{
  "d_model": 384,
  "vocab_size": 14218,
  "activation": "tanh_gelu",
  "positions": "learned+rope",
  "attn_scale": 0.125,
  "lr": 0.0143,
  "warmup_steps": 0,
  "steps": 6503
}
MLP neurons of a small language model. Each row is named by its layer, matrix (up: input weights) and neuron, and shows model dimensions 256-383. Each number is 128 + 32 x the weight over its row's rms, rounded and kept within 0 to 255. Numbers have three digits each.
A block is one neuron, or neurons of one layer that tend to fire together. After each block is what it responds to, as a language model described it from the Wikipedia text at the highest values.

L5.up872:121125165175163153189152131109106114149113173164148099122178109088069100166143132143121131138083174060163092075112141122142124050121120117170146106167159128125109161113148101142149082168143140166143112116127110171137089078155169116113175114107141210131103128097096092176165100151179100118111132170155172152139132116093130177110132182161167117062150082130062124154108070105100118145127
L5.up1681:120115104125183087151153160137163133109074160154100138114115106086076170158151175090214147169134071103125145105087132165112104157158104123100094092085140108140127152112145091164124131118113185143139103170170117185124160118165172136148062129115159119098064118091090104130096199182171104107023173148136150166089123180110102132162142137126100104118173078166117156139115111127129156163135
Reporting verbs and topics. Speech and finding verbs that introduce reported content, like admitted, noted, said, estimated, and topic prepositions on or about after discuss/lecture; also "ul" in regulator/regulatory.

L10.up587:168143097095128104123148202135183137096142104112124106174106081165127179204198170131125122153098095106141089098098096090163133136114157149140159145148153131112114130153113039103153137121098152154167119105167147100144084171109131080096162067106146150110133150092165142141210098112118090122107128144147169178113096181157145127176096148091126133071167073120151117188110113112155140141098
L10.up838:164127122072139136139190127150199161108084152117124173121081132107164101157098205113171174131130092117129215161102185134151155098111129144092138087133169131113083138133091075133096127142120175096105180071091114113094186137094088133135158130107146098143136112063149163178124174141106123189103148159116197138141133139154151159145152085164118146148134139113152137172117082204120140171145
L10.up959:168166082071090125080160108117061133187078173044090139123157137047162100144127144147138106169143124134071118130106140142142064057086137143117040162133080135084077101134114115158149155172125170112148082106158155157123127145120117132165107112150156120187096065174156151114129158106154131129095164144106161089040137167096127144099066140117129195105110077091123104134179072121163105137115
L10.up1200:107129131144159122097113086127141143142106130091098139125066124127082147119080182171154190137123163105100097162094172119142099120133172093118075144117092126152113122178160087101131106097154064133127219052142099155140142123170117135142110128117185114168108106190167097117160147175120107117106095103086146144106101133141114145122109144168127088140097131100162135109140147120068108112156
L10.up1969:089133095110158109076147106114121133177172134085152139168136128102117089138105156102123134101126130124077109120128128106099074068136060100083109129084118148126124115115100063159135146140122162176094169180151103158228134147106140165157090098128115097123151100178128132116157097108142125169164166130125109108071125092135181110160150094127107158079126090144117096094103115138136085161145
L10.up2038:138154139094187142115139082067101131094133186098093109113135140143141139137137178138180073146137138124108148168026114150201114108100125167063096146150131173135124138070125109112074162123073158145172142107173141150123077118124098169119104076090116116124124107156134184088130148092176131143122126114112157186125151154070109166164140118141139157102114069067148204144080101135140150208142
L10.up2923:121123107137179133135139117141146136103156183175062148121099109136121122135121158073105057140135153142023150131143144140138133072167076123106141139128121093134123080155110118109062167145209150096140138140135097074127148118135103134137092094120129156144132126081145145199111182133169130162134108140154087117105092079120089159089134160101125133109099091148083164154152128096138171100072
L10.up3029:151158139115095103187112145130106117142142127127130117180115114117169087145139169165160155102126080146042145097101147155177123119180170104083174145131125067191146096131100134131103158146169135101167148131118139119146079161164093196095107067151085114162130164112191131182174133107173125178152141124097133089102088094132104187103085139121149129112119123154126147135157101144136137116066
Reporting and judgment verbs. Speech, belief and conclusion verbs right after their subject, usually followed by "that", such as concluded, stated, opined, wrote, reported; weaker on dates and month names.

L7.up1036:131133107127089125101086167150133125179110140142123093161144111140155071107104136134111158077130127136147109128105140097104072118227149148113103135165192151120082130119158073135120179103100080116170153097145161128136116118166064104066102094100120173106145135181118154121149231092146124096139140080133167150133119077152156038184157153155057146113119087105089156094152175197089075111125
L7.up1385:121081146123138112144113097083136091108149142184098086150109165087144102123156123144119117151114146173109177092129102145139094166122129168099119131103168104151080141115180130098181103146122168120114123155101152107110137106129121141176089120109128106082147110157179179115145168168104104116105127149117137125113077138106197086179131134150081115061152135097144164168183166177121116126144
L7.up2382:125110132090110143181087095072144124177105088083116143141121106096148141114087172130107120099116132131109198094110169153141154115126130090106105157106120090089087176178143101124141135137132116139073177116060132131092134162106139112136112129080102049095131116115202186101142172144111119137101179138098102105055161155144125120126124111170096143114093118129142178157157094167145104144176
L7.up2699:146154134084173077144205076127109142120100158146120104111097069168110170158103160174161171153135149142125126151078096118137138127133177117092147148134137119067137154158095140115063099149101166100089140089085112121074134120150202193135105127165135130137059176095066120123139125171174144121180171082108107156105072145112124113157087168117191118129130148101177182126090124132180109191133
Reporting and finding verbs. Main verbs right after a subject that report, reveal or establish something, usually followed by that or an object, such as announced, states, confirmed, theorized, and their word-final pieces like -ized and -aling.

L10.up372:127140176115138109117099171133172106122077101165100123088124129145245139128117149131146093093111177089135150147144075189141168119178104154162110093121112142131116123193134154077162105066116137145119107110162135108096096224139144090095149141170125114181142087107126115085161112095129134104182115126144117090135180152102172140120104096171162077113124194113170155112160135155100110154157
L10.up647:162124132155189110118088131085142088122177132137069117144129140121109127111132176162185153139176122087151102071134127153131163102149068124196106140154128148126145156168115105118079137117160106150116091129135083054115095123144156156167088084060088117128092166184130127115105163054142180093135066165110094157052123065151170125131184151132082108099100181097140123115114157106122067123143
L10.up666:095153253119102160080143089129156108155105094105149165177120137085161134169111121168095081106134133104131098121113150185114093170181188116139145150146155121064114136165144170159169142123138135096048096111116102138127017085177113103092100145131165107152113086143119085136106090100089108104131070070117096168164111074121109139025136137156125187146148147109170209115159123149161110135101
L10.up1557:140110119153088134171099090097104136158149075127206076165129135085145175126078098114138207103186060144125112125131140171177132142157168129140133153112120132170153121171150122171119239098094119168115144106162161056159092135110114098127104095151136136132051091116149104156178102112105122130152044118104116067125119138064114152111155080114139123147185112197159126064154128108176107112156
L10.up1873:121095105081084073102161210126111118116061086211142146189116114085137168129133175126142159131169123132115123138141064175099143119143112145199171101145174096130156145104177116109142111158138130116108066132157135166140126142129192150122107156149136105124151154120156106152135159190145145108145120133039159152134052117113083118220158159163143084100199133084137142172170081108122116123196
L10.up2024:048136099125056094108137133173111118080130093127115131166090104156144152121126136102142082114135135118151115130101139133104118113137164110123136181087092122140139133141121171159099136151142140120161141155174119102166121142147124078162107140131106164058102090091152141113192125137103115114107138090121120134185157125130103159125159066031075130141160141067104071130139132123159142155134
L10.up2140:149102158165143119169122130121141153131109080145159101082141156070140180161139140115128112134166171126140129126167135151097135095161127147159063133151142113137078175154144087135167106154121138094180113154131133053118110139121121135109072160178172146104134136102112086165155145102173124138146077186115154131149068152129183111053090081109092127171112172145186128107106072124129121107124
L10.up2487:155148179145103175113164184143203138095127094097158087199134146104106181113139120113101118110163096111150126078119132173145109071153127143148117119159121092158143152199123150136174101169097067140152114132146105086122083141125127161139148121154144107145151140133196180148170137118139175187136099147073142167141116112119137147128113143085113127132161161194062168113197078124126084119118
Closing quote and bracket. Closing punctuation ending a quoted title or name, mostly the close quote after song or work titles like "Suspicious Minds", and closing parentheses in tables and lists.

L7.up387:146109151149170120117169114111115137107133146105136173136099136102123157142121130126116168142152122097093087117198115147108129148097113156192129140132152125168185179110126145151183112131134130165178115122119130100175131126133130127137095036174151184135184201127162164122053105134136182207167103119099104135128116143170146128081142119089122124113081141165128115132053148141117081148149
L7.up1391:087157136133117114145097085160133103086099134079117141093081163093151143206092142101151140136104144134162141122058175161143165128118044139164099116134106101098148117112146137150066097112174067148208120107110088115116155108135120127099157110061105221141158096131114151102108125105124157117167112112091083108131121084079137093155116090080130092123105163090153159108086092101180114136168
L7.up1707:060123190095144151136115112099087120067146170119119074116184115086083098126141174143129170123098091106150132107177092120115122079140146163147133115147119132096149141165106100114120111122162162208115177091088171140146135150102135141160110128127106143150083161120133105089123116063114154153101144089104148117086108204157176084088124148185093116072154175116084135135175081139135161137162
L7.up2003:155072157098171154128122107101049170114151147053127148156175099115089100142107155141131131117137144186141091104142166137166138125111151140122099116126100142103139136156142183108123145102168170119060078134170121082098139191084157153126174106154145153184118123097126146123134124124152164177084121138141145084125080104108172110089111184086179114135149128114126068145102095166125131129094
Appositive-closing punctuation. Commas, dashes and parentheses that close a mid-sentence appositive or aside (Kheiralla, / nucleus, / Cockburn Road —), plus periods after initials or abbreviations.

L5.up1189:117136131096112162137122076114112150151166110137144091121204162174153134107136186082082142168126123103141140126136146118095087096081145042171103102088160103203127106145142159139140140115145198074176139134149109152061146161148119125181086101145146115132141118116146186101072104170093123107111129206081167114099178167160093115135148141072151138158181116125124175114085123122112079183131
L5.up2333:139118104163156154155137112063101145092140096162152152117080069134145153086156174125122085136117108157073130164086182157117073135102053062142138130161157128111074124198146136102142156130085133102139176141177097089137154142117120120223115154064121138078147139090149139122075136124183117081135139145063160088114068131106115147157134136122154117147142135212104085120112111126098108134116
Segment-opening boundaries. Opening quotation marks after verbs or colons that introduce a quote (said, argues that:), closing == of section headings, and paragraph-ending line breaks before headings.